{"head_dim": 128, "hidden_act": "swiglu", "rope_theta": 1000000.0, "bias": "none", "init": "orth", "init_std_o": 0.00698, "optimizer": "cautious_adamw", "beta1": 0.9, "beta2": 0.98, "weight_decay": 0.28, "final_lr_fraction": 0.05, "dataset": "wikipedia_en"}
MLP neurons of a small language model. Each row is named by its layer, matrix (gate and up: input weights) and neuron, and shows model dimensions 224-479. Each number is 500 + 40 x the weight over its row's rms, rounded and kept within 0 to 999. Numbers have three digits each. A neuron's up and down rows have the sign that makes its largest values positive.
After each neuron's rows, "fires in" lists the words (lower case) most often at its 100 highest values on Wikipedia text that the model never trained on. A number after a token or word is its count.

L2.gate2398:489517455545478513466492507525484512496486524492503443480466540451513418562503583542499604567506467476537579558490544537523534554509518470494530504485541502510451478512394512489415505525454526530437527477463525444493547483528405558522570454535566451403534497515531451439438488490513461548470536437375551499552543494515478500529489488473525581520483580525477441516506549437462511491487532514469467491532448562419464534503493488501510551456475530497432572569525405518432443495531468480546574558512532526551515537453489491480467455426519537490517514533486465452524521526460528515493472482535480507505480513497521482513447511475517515503515494478552492530507468536437509483491492489610460504463512534495520537480552499426488516508604455528531502538516513480463522486456483
L2.up2398:510430444492442432522445571459483467395467498471501504507533484495493489538479489508547487540452464478489595484422467550526531401540599543513507548480493516504545555513535506488586485492567424485515438461483557407476526563498506442529490488485456459571436462495505549468497425497459436519507474493505477544501539500545497478498443389540502507486477517449463496503415471527457477500482465551547434546498551550495524452493487594436456458476512459510552541427504462450455512488484522539511551531477481471473543482532549496566518549498489555517488459471525508499512537474489482576548479477552474503528420557441472477547446526421504540497501496456540460461489530459437546505440510648541450519596483588518533459521555497475521516475543508484521470506527478488468486460448562
fires in: "of" 33, "for" 15, "an" 8, "by" 4, "a" 4

L2.gate1024:481478592456483543518560520482539582472419535532556493504525485506465527523486481488551505459497467539533499504477431491579495494438483534471555531485542514507509498519469407590522566474483450449504460478524455501501476609493530438504550476528579505473464444472514496467481557545468500467493464509448460470483439526471492498493431524468467483516474495528530497500500474593419481483476502500557474514549453545465477502529581437520515498502488441539548486523509560471496511450530478451539530561471458515573513461581495476505536557463544480453537377549605523454434488518507501445544557486486435606548480547477468494513428398566491525432436450512456453479460503530554505468449543442532547546568447411491460467551481516489511476481498469522482513459533565469467525503492460
L2.up1024:479520520475549465498488531518480502516483515489463505507510501411526473518495464431525528520442463568559495502462611564438484490477509514506426476396471555517443558553521532584523504533516482513467534513508487490550525481520471513470513543530493441519506512488549516527573520483457575444500460490424472511453487563539482508498536488423569495464462454425530535484556563500491437581511517500521519527459612530442532544443429523515513512577540484462471524484499432509453472547522527578446492486491542500529520511505536485530469508511557490429550530525506496545515534590454496513482489478549500496495527499558483452476621562473433527517459510499501463523534504529539484523514475587453531518468485469538445481462435549498533538585496484534545534555471441515508461521470534
fires in: "with" 22, "in" 16, "within" 6, "between" 5, "on" 5

L2.gate1272:535444597517496543453476504476476482459438533497452464576493523500534367542438465477475523463457535491461518500485493475500579494479517402493533520495441530550447544513510508548504417513523541505528543501460451439500504449589526484502467559503449526447533417491490507510555449518528480456476497506467478500463485551510469517494478511443575488508482521482464600470451452512462531638480505493546557550528495574537540510488370587465448455503414517522498630440526452547457498532530467426485466548557543490545496481468439529445477510477480535519515448522537495573527466565493455475492522500500527530458455554471530489461489505491477540481510480516507564432471507464401560488580504516472521503457499464544514553524470503500472555541521512530482505510547547542495447567532429
L2.up1272:537464555437502580501511492494482508470502507474487545531479483504433565437485561564521456591469524436579466529546494413534457449435458457467431509497519497497528439506444479525565526572493468505521528418546494526491462566469503493540537493485511517522515543512482463533392492554454516511440479491566501509518436481527447446518439536389464499530529487452484481476476524505513474504518455486412523433476467503444494444500498457501491505476466494504449441475512428480527543549543515448511470566487536519558537522435542509508523494470593502519550505468512551484449429535464498497555418472495507530461521467459451533521442459507512541572518509524486531441530484492501559424500472476506472481505515465493523493565556517529438517456516506543414491406560460529501575442569563
fires in: "and" 77, "or" 10

L2.gate2766:544544470495477442510521516484574507495462510598506505453500516482526493577447531475448492513607517427539572454542505512513450494433540458479498525545472504487525468479364530533565472417505467496549477480455530538476496496495633505483518457409512582510500530521497563473518510515514538424507542467506511477536497531499500531589563559549491534511555476497425456506488485507565506539427457471419446535430417529537559513514556557504571489555482507472526482504499437479499426523532495526568393538456498465587528533458442496559512415533496526493453466564402477533543541473487513565496485492492416523521436457546496548537498519531523446495473501501479456533553526449491486460470513472516484510539476535582470505521490532468477540489496502507497408368514560493462529553458493
L2.up2766:583426479546503456553508439455381566466485473496474483509480526520448460487411516401571482524517487538503567496504540505479458506509493534540520442491465506449463515485482496466476512521515525441523508572537448570490427538507510546497508530504431450569541547535482505448526497527439474487435458441500576533479550441518524528550586502449507481458417519523484508480453540505477421542508540491527497463524498469478484535559467558490472474492506520498511488516533537468544489512505549485528495459489533436505476472451430515541473471449474539448432485469498525470507501537512536491566517595518553509504463488513514449506485503500495561492540473447524497514450534522561469492556506469432531522545509439471491574513542514494525495502544515451418491503512459509550460493576585
fires in: "that" 56, "only" 6, "not" 6, "also" 5, "which" 4

L2.gate283:538477448523475518453496476373518543465451517535503460486511558437506458492466444498572542516464456477498520494445459457476531501543611470538520508476532528541525529493511499484450537455481489511486452469504472439509460490538468508447471455452531545480582502537504453484506524551522555496491498447487504505520501537474490500495517531584425466488495505508507541518544517469542508445472524510549460501533485535431500542480444448472498457531504454497481511481512543414448417509532503461460464574524473506530540481527565505440504495495569451527541443519475481428537496533507472538462519491510487456497539489521494459496543467484522522456557451429561484478585568502463461434519483431499477506547479436534514524527533520469608476471529579550431446466510553538514488500431518
L2.up283:464422460466498446416576501488458491480550431531517561559530447498541499454590493463501526484504415471411518468465514564464489476463502589470558513488485483496522536527420463488515514459458526378387507504555494539520515513491475566542505582453541463471526462482482488562520453546479486475443502456506527553516542498460590522427441570497484498496502439473536494475542477491509482458530515559473557477513541462551521539491430494480482484412537511532506403436461490482556488493455470473464526471475554523532526450470521481489488403532522528514469543536488548533490506544467465545559532453499483569475505442476476526524501532561549457530491472542504560423442498491475464454493421523416482524445460452516502538466500476455546507461515444502522528454508524512509540509528518
fires in: "of" 98

L2.gate117:526534536523504501458454467428587527496511480481473428509531502431494497566546459499533478503483528481556459520560506547504461566510542568506445454497466475451548548487436513547522453467438431466499500456514451554528396484542534582510539477462551489532548579455513523433482514448544519483435538493506531458514446483521490513514475447516434502494535455463499552494567420453521526543431464504555468550491495582526501455511490598490493429473435463529501477479519544523469486532457487524493483534533531469482579505494497493548495475481504568469496519447513494557472496486533445444529493530511483380470506479455471556464478503522471496448529517454535507432530469502461476525485454435495586429528517421561483537472519522436545505516505488510595514532480400438550529499527532
L2.up117:501573455499496574471581508505537527479494447491467470382532498495536565551551443511503447492570512477508464474506437532511530478438487458399477443515508591608500474389548509515501470557519519488501518435425491581606465538497491496482487478452590558518501477459512463539532504556476488470527514476463471503524496429529494535510528453547424383541453547483554540517524489461526483522494502452443582544460515516480543522540494508515544516510486472474473515492506513491518518490482546514507504535519497465441458584567492591569497433502482495507471474472427541566523448544585556541538451553438533543563455482480506442485496519515461458518456503547518579500589500574520539472441508529533530479514463482555565524506409560488489474415493464545498548478538537435563527494471434
fires in: "some" 24, "nephele" 10, "many" 6, "nepal" 5, "predators" 5, "mazar" 5

L2.gate3071:490530498467470515483397544513496452444548455514464577501460500447577466553463536493497465558529451492550450591591485500503453536488472470514479529519490555552487485413476486523432526551454562546490598446486476397493517493473490538436489384572529446500538481481420494498434520531488529487515494433533531519435584587504528536479516459440508495586493455435410433469398486477479513465534450500402486538433539469571521498485461525499546528522447503523468544470511578469510500450505520488469553455506562501530493450519476422499477457580492477515492543483461447470505541521441452488533585459462501494507467484454441519502492478457482528509534502468497549497479494508452576466485476536544508488452471477447560482503454471485511512476460459501489496527527470506576501535487531
L2.up3071:546525512541508553488482493512516540521584528434519491475499466528528515500414499462491478478539480493506562467501517545414453429479501482484497489611561499523499496402510468506483551501529597421500556440597390506473457481528458567536556572483510492482511479502463513507527484523458408482482569465457578505464406464512558472493392445512535496462511504515495564469522458493497485432504469504501534456551546493540564520468503586476531504448496447596490431507466500525505515505498485500525548547427497446476510510485412544494478461539446517533617478463478522489532486412492504507439401543523511398455527564455469502552469509514506430536486514521471543507544436477465489505528494488500492532475527489447518541497529513489517413516517523499488449475524518507556503605469559
fires in: "of" 56, "aws" 4

L2.gate863:561503509488572453596450559449535505502541536499465514483406516526593464548509528465589394490520513531469540413535473496506475566429504557591467526479479483582522545509499423510472549555518535536495499453496518492532369462442530478523477528554506482505444492570524477466529507508467482441511578502458498529452511391513511499503425474453518516512523511571533477489422501487534480531413516472574453492615460526526510485476503463486429458483454474534519476519467495502495544517560523462532474580532556447536499493487501575444486517497507482489457499497449528504475487494509529489538490477474481508516545517549554466581449475472590550448465526529482581505481441565542549438473506443510509561536520434470552536473521487485522481526536483544519492463520543492561517522517537
L2.up863:414528484536422550518455538501499534484552563473526494544565524481533544539488600473470463533541494493520487529477440465506544536455469420476461500462433540527628525466480571553507450438457533483484517511535578543499469479480453423519549531540496528504525466495557482504459485460509469474422513497485462519541559544491575512478486502545564490515489513457502442538507563488546496439522505561478585521562491529480469553545489537402491464462549410546439456530464557542522497554463532495525576485542494548484489453522565529424503512431516500505468527550471508467536436493467533440462545501538483525527558527549469462533418486423450573532392457481558503490500481461493551494467555454476517530508513542436555481586431549512580479527443512493529543555571448571442453532455523
fires in: "with" 37, "as" 22, "on" 5, "taikyu" 4

L2.gate1007:559482461509500528512469477440461448455455508468468504516529438536555474510465535462439449497577519462502576532506461517515520440509533455564471615467416467531480467518532484488462392519475498553462559452443479521579480486511456486482456484517513569571564485476507529528407572497555548475542459504454489487544517411518521515500456459496531476433589492590506428545493457535520528482427530494562470458498506467535555616506577509522575522528400428505491475485532515455478503473473559460529528407543458475497511521538501540491516445506491534467497512540454461479516453538469499441524473503550533530459453487477464472457437510539478574466491477427507524497471501488475376532490547485515513550477530552520502465465520447481486478540500429585573522537492482553469511461477446
L2.up1007:511494529451517490462477505508454545450507472472500527493497510478513513479528530509503528611489457501457543494460499502487560522511488524572536542499489548439454494429446464503440584497491484634510460532434512592502543447543484478555502507578545556549480528459465508492445414545511511467496545477478505547559549496496536448501537581553488489456536550492489544374468495569508513437531499487484489522499482437547488475501504535553523516553485423566526492504519475541496468480466530484487529434456519460514504474551502494498509493517471532519510542507519468508508506558537462520432485460492453515468470552483437530487479549442524521469470499441569495512458505487442502455488601482488471458559447546435477430536441401505632498549488489512512505490563452460476486470452527
fires in: "of" 44, "for" 10, "appointed" 5, "elected" 4, "started" 4

L2.gate831:520471468475458485479439560436448507461435474508430465475452503490588414553455508492498506538449465455482471539578438531519515401491547491520512502494512528568520535488495489477422553500463533428494477544449539535503543508458446458602484487555475432562487539537487517529521571491504483526467464494509512508522524541464599544520445499554552493553564464471486523516478497453450493483476433593532498543489458608553455516560536524489450454511501533494483554535506559434481479540580484527521523446509491500557535477487492480471557465492515518518429492562423506464475463566451557483453441519584517534473514504539501477491498595491569524488457534482565443432517489463500439470476495469529419532574495479461441527486512507482484508528513535459452501546436551446520515569450465
L2.up831:513407472491570530527505477448501544478483484474462486519550517482579462495469531493446496508407454545559515533515547511556500526505530496458460512570499498553461491524540518510473449459484523493545535490470567481412511477478555461589456548522560514475513490457458508595496529559470540445483477488493466473380510554519517541472497529509552513520580522460480530463516527504514437470501514476504496529485512504590468533517517470529494406466479512537523467542483406448444480497526503513567453560530552518528517461456519410474488486478477401539490409427494484487537472519529470525509471504493507495475550483514473551525467449556562524512475450471477473520518459484462467456459506471391492422495440542537542462507420466499480469443428589556472478471543541509511475474490476
fires in: "of" 94

L2.gate1724:543472540492478541498393456524529481534499507534547536538461497507450568472455475530432460516497456527504501527479412469497497495552537481499500450501522490512507541468488545511471495496529552529491487515496552585467523524519520455593508518431505477551489510437448506497556455506545568411468553432507494454489528549425517529521549594447466504464465449509437492615560534465506513489477523461475458532546531531521490498439510542495476478567459480524499515430538522539456460470524556442537521453505475484490483441543580458574499485496529461455404539523536481505526471498483558553517481492470456517538481582483441505527526539521499492456461496469545391556520539431458445495467556475484485507551512520446538494473540503530584500454511530501452564528482575531502471447476520
L2.up1724:532532541411505488632567572462475414488456414484524564435549543479511564472574511503535510520489466485429526459561511518568493406468432530509407490496502480491525532550528490504505535509448537461466511438452501517422557495531488485477515503451549503545521530475531461424437488532527507494542531480528525449481499493523551486462485481443536488595545517477528487511502521496488530470514519447437485522462540468552506498504532448517528506465463445524574492472542543520538521521524472466436547499505494529473450442454529476556480546538494507447531498497479466487474463518520527515563548454514493529533617516494466560446533496516495503594477447516595488526454535567496448498513442503533546513542498477517538573544468442423557580491490542531444529455531481504499551522503568
fires in: "of" 35, "to" 4, "university" 4, "coach" 4, "olympics" 4

L2.gate544:499499510517496492541524456542478498559518533559475470516479521466512469420489445514530467517579533455520438544505432541538503456498481455516500416555547509519541549464534465542490520507481455496461510575456524462487511496478532552410506575504543449503480491497425488484537481489454439466566439538541440561464487467535571485482510473532484569595462460453533478428509438545523485530451466443474481533477468590468515518541499531460478499535611623513490482516460564525472470549488453521504482470458465478483476474517573472472488564480484510474506535471474482483483509467527503458480478490465591482558554539484476549474551487489506533421489473520541508573553484507548511481557513471542505581477479456535544511509495475499491530591456454538508569459559554502497458439489533
L2.up544:515457539521567469519474524526472595539502511463456511557533429517530530484457507412457470493463538493568460527452507472513546482515473497458539497531498521528514535477497547543524564457519526465441474503439450500500489525464526467482419468504498462532521497489501519468531510519498554538480440529517495485496469487501500544532483536529531533516508449541447447433501585460528536474475468514525481514516466541411587538568536416528506436538493503467521510521522453484465583538530430435480474420487488544550464519498423493493520542467497515508519461465457447545494512561500515597518497530456473474459563503434457490591463478522465609530517413512436497455403495470540483505425526457502560510418477472568488531549486507478541563513510449422449459490540434491513510497542431
fires in: "it" 30, "they" 18, "he" 6

L2.gate2572:497488426470565493494560511475563529516524536450584487497528438502529528512580579533530483457482472541534439449549502523480558515468508517521478572491495516417523489472508495573505497544459532530472433475443519522467492565455479489480528495501533499570430506532505539503404500528462492554456511562509481422579556572541466471560586478498511456460533465594524540460462494537481467473515420498566529489526491456536585454453437443514589448512540481588461482497497481485505443562481456561475482502463488490503528522555426474483487564517494467451471458509476450488580509437462503465428558486541460549594500487492489508409402488533508511441536481500488465469526516448495553444597495537444476462491515564521458519498466459520526458492572473563496474531537479481505497548532510
L2.up2572:484512498490451457517548597461510519556487507507500552557487485518496499472531446543454499534459504446512491577514497441545536493451535542462469599465569440539471463505522501478438433493468488534460524520491564493416470511529514477411499528535485511519492552566500433474574587539512533503414478562439495439445531550483424531477483460579444534515469530493556539481476529419469515506502444481561601510482462479502513475511492423442506553515479466517486507473608525544468511517553518484562434483485531516548552372467553530453527487533518548476519566454540446479475544533498476470538517475499494564571546511538481507531486497467507395449479481509488537399484410515485544481443427477545481491475540506521537569526509531480491476487494457515417475411555505463509545473490481
fires in: "to" 67, "back" 6

L2.gate1141:478512541510521503464554520459475487526534463498543460555491477539461442501547547488557450490414460496544520503548535545534608452456474508485482449538524561506495496431492537555484502590499456516500513446505567436554465494536491496475544494511497500522523416595473523546461515510482525475521563507523520532457526547504499558501485461464571442555547487568472513490542528485484526572487572537468544484455499502522467506579483465487516495478499455496487566484519538544431485472505448466480487551472558503532482438566486504530478453580509492479581498445506440422508448527463457526428482465556548539477458410523432590452502470534475549506456505478456467467565529419560481543440489574570502561491550512485480559469480526510509467527575475479518407495512440485553556530505527
L2.up1141:428480518468504501471434484509460565494474488537403495507480491413566542565502594482454501482461429641469515488490533470451502459537506583483522488442495471581474533561464524539489531498466504494433450461449536507514504505510455485424482498469502471434543527483460488512533551490490555473460553411545506466553572454477555493505525477508534437484492505511558522482484567481480509476490517525505509522522499503521544493502535492572394496508390592590490440491494460493495491496484488513487492448502518485596492432462521552537493499516553477567479470554459518501472501453552468556441500500555450475493509448506429465475521561510502511523519427447508495529616573603523514410542461566485507457427499467457510446506449426411537467531456486511513483452528500557486578472499446
fires in: "an" 29, "a" 12, "one" 9, "about" 7

L2.gate567:490508501606461501520493533502562508520442453502602485475468474490504466518487493505448463513505514505521530414517566576445528453502519483580472508512486483442525513553535473567560516501512492463523542486486521567453559464492436454472573530563542460512449523465489409552506588505490500516542540505516491494484486485466471577529541465488455436494506495524474521479489484477509448510470526483537510478455518560541515483462466537496423474539494493500525508484631510490392526506463517508490482576507517496514436418553460532510509518556543506524507546519510477508454532415507486536520533436426492509530489517440455453549485502393492478502468499480523509561524449513532557545494458480479549517555529488517551594579471499533522530534483516490465464455494508448495436508560472
L2.up567:511515576432436542414545525466517469463526518491522479422516497465426558583500446436453500551458566514513491479444479555479528472494472525465521480504572515475476577501502545544462436571451459511584516597452540461516491509499433464524463474471522505545508494556486451471513448553475515453448588503506598486436436531452528514527499487549494542462451417473503439530512450457533454505527500462458491566489476549429525493558563469523452519515484387529511610582448558450583507501528403445503500451545558506525457523519543496516473515488500510484467476484494466553488505533446498512502543566504531544415488524489480479474462444536471614486468466552386516468556490498478424502550523549511482561444480504528442475412455480486539509447469611485513484486494479523473545500435501
fires in: "can" 18, "did" 10, "had" 9, "will" 7, "may" 6, "have" 5

L2.gate769:484453518570485476493422485496513523442464497521517466511504405409533499558518556505511540432584562531480496514456423553537499517463471550583485516536458528484542504477444495618524528488561500521505473510486516557504511445538541438428599472528480544526522559485507463410516556566498450480479470468502521495479503518464468490518541553488493479471533466527540482475501509566573532436603516583476481510453541551493554517484472505489534483479489528492472499545515509468496493499478492452527502461472498516525550527462383559516533527427464506517520496515535427423524558489523451437446562515448462504482556462510479502485456515467524549462493537465537453503461485567476492456416513479436460480535504519534570507476531510455455562499403558482516502461548517557565466527514552
L2.up769:502422485598480477537471435467556529494499495442474529499540490504377524547439540479479545515548491520517576506479518552516482474513493453487468478555531497503529482562534442573485520507553497578484511571505490540494454472473511485521506569477510432552477453440534492512508495499449504496524483492445519486469422482500491464530559435524491421474454455505555460554511484564540498398494477533484553464512558507471503519483478459501493494501580508485501534499481521498465500417444472511425422481509494461482505446471531556491449510463498484489483507497453482487494592515595491514462503525434475518540563527475460536420478494485511475498468481492522513463474462585511479521490594525439464549494490573474537485445497503429524520516510512452514496472530554528584478523482394
fires in: "had" 32, "having" 16, "have" 10, "who" 10, "never" 4, "ruland" 4

L2.gate808:567448511508529496454493497518524533461491522498463491457480481459547467425538491491468495522525552504504515474485477498547505518521456542455519521480480531524579519534489539612490527478565518498541509491501519489448523481516499468547529379494531479450460450516509441599516439530511442468523531520484533527492442541475496513508450568552506493450462516493504503387509566524464489505473447525489482578552457466472588553490491466554505453558447501414498525498524472502558450607458570433465497407573455473554537423464483521448492512521592576518521525471519516459435470541517513507526578484565536503487539508489487424548469446509471562471492479517446561528556528520471519500519521455551503498508520523471500552487573518523553531465518501553520486492547536449560441450508442
L2.up808:504458476553444520488559479391522536550488464445513500430501518541597477506456527433464448507507485542473556490456563497476529479495472508450441501493479506489549473512445534551499499492494466518481587506505561519455459490595532506506462469523461452490530518470501474487475456509465571531495516526470550431511550471455553528527550554472482510464495495473549522468494534597505499526486467533500492548418492499561535474412539586480437449548537538498483471506497515455539499556555557465465413474487497497517511497412574533532503522502540603521365575421451553544486463460507556516530502483495452489517525490492462478578476456569500585467609463493553571514526472519567490496391474494507519525441542495493543462517489522495511514522503490505458525487545584449500494514550519
fires in: "not" 27, "that" 14, "t" 8, "who" 8, "can" 6

L2.gate1217:450512503506466434598427570522516514446531507528486510504512406438453533535483508503506485377488453528422446524500468459493564439477551470471514501465496399495569495522557593495490486449520487497523512487515454482445550531531500555488581413484475453514453499561486457548446497530553517543537417544455428589481491469562489458452483458569467510475529510567423522497462498490476522483540532499494539553518495623476452457490557539433522450518523520473501492465433422534485471486598563482514460546538481531480491493490514528527431491442474572530496488577494528445543478495515454543479494528503479536460547493489541506485460524516560469492474477526517482560504567508508477459476457592536478489536481551520445491494559492465463545437519530489465386513501482477518546558513525
L2.up1217:570506544515468557581571533478535457432512551453520390557469471522503455484547517426509494473479460472499478559601499457551519451574511547516521495493462513455541447430483487511564492441534492514549513501471463494499446531490460477461480467473537474548488494477535489483543470537381511504466483486549547481489510482462528537480446492509478478453465503504445505473412461474469469504516535496530571447459504375458479472581498489570449469490465425548551474482530508526505519448494438530558498482495504508508438530549416443453603517584502490468572588521495455549513545493495507514534493432468470507483512496518542532556489538539477472588453472538514474518594516564505591426469524481513474540540492535543435577490477490542536535465534509483506512523415490537506445501534553
fires in: "to" 57, "from" 8, "into" 6, "as" 5, "distinguished" 4

L2.gate1817:568484498566534444447433464513515450482481518492462512497499446510474483489526454526461489531474546485566515583491481498542535496480519526488495493486443503496458543485488570540529480539532530456478522535514500501517489560420471530455617520485566467457490545467508500413495543482545443469492479518511511488485487460440497572535506464419484481494486491567468583461567489495467509551487388496450484483485471460527463493489466542484487515476495520457520493526521508437433493454480447490462522499473451566525453465475583507492557513501484493490500560488601532541493493546465536508502560509531614490500502534521460469536462483468511521469523392512499537466483468486474586511530493499413553513505575506433533489557558456440508547482499529541440535551527506447540588493560516
L2.up1817:492511514487536507489496480459535472536493530500477517576437486541532417542579467477493520544596520538473476464405476533496504495460465486450502543529452490600600455498527522493459532452614544472578538491498439540563475483502470520551490544502501472517540481473504508534482486501582482456520458414461486478464456484552540540476495544496488521452577487576422567512580510460504502542517476507555487536504546555518506478535461545507494516558427486479526519528571525493472526542479520558519477517522470543499499500484553452478503571407523507476422487541514492495545495474545499509471555511474476503472559495518453489507518463450519472465502521452492477517512521540530498421457602484505492500572535443529515513471514505470518524515502511509513380516495504483494473525527504
fires in: "with" 38, "only" 9, "as" 6, "most" 4, "some" 4, "not" 4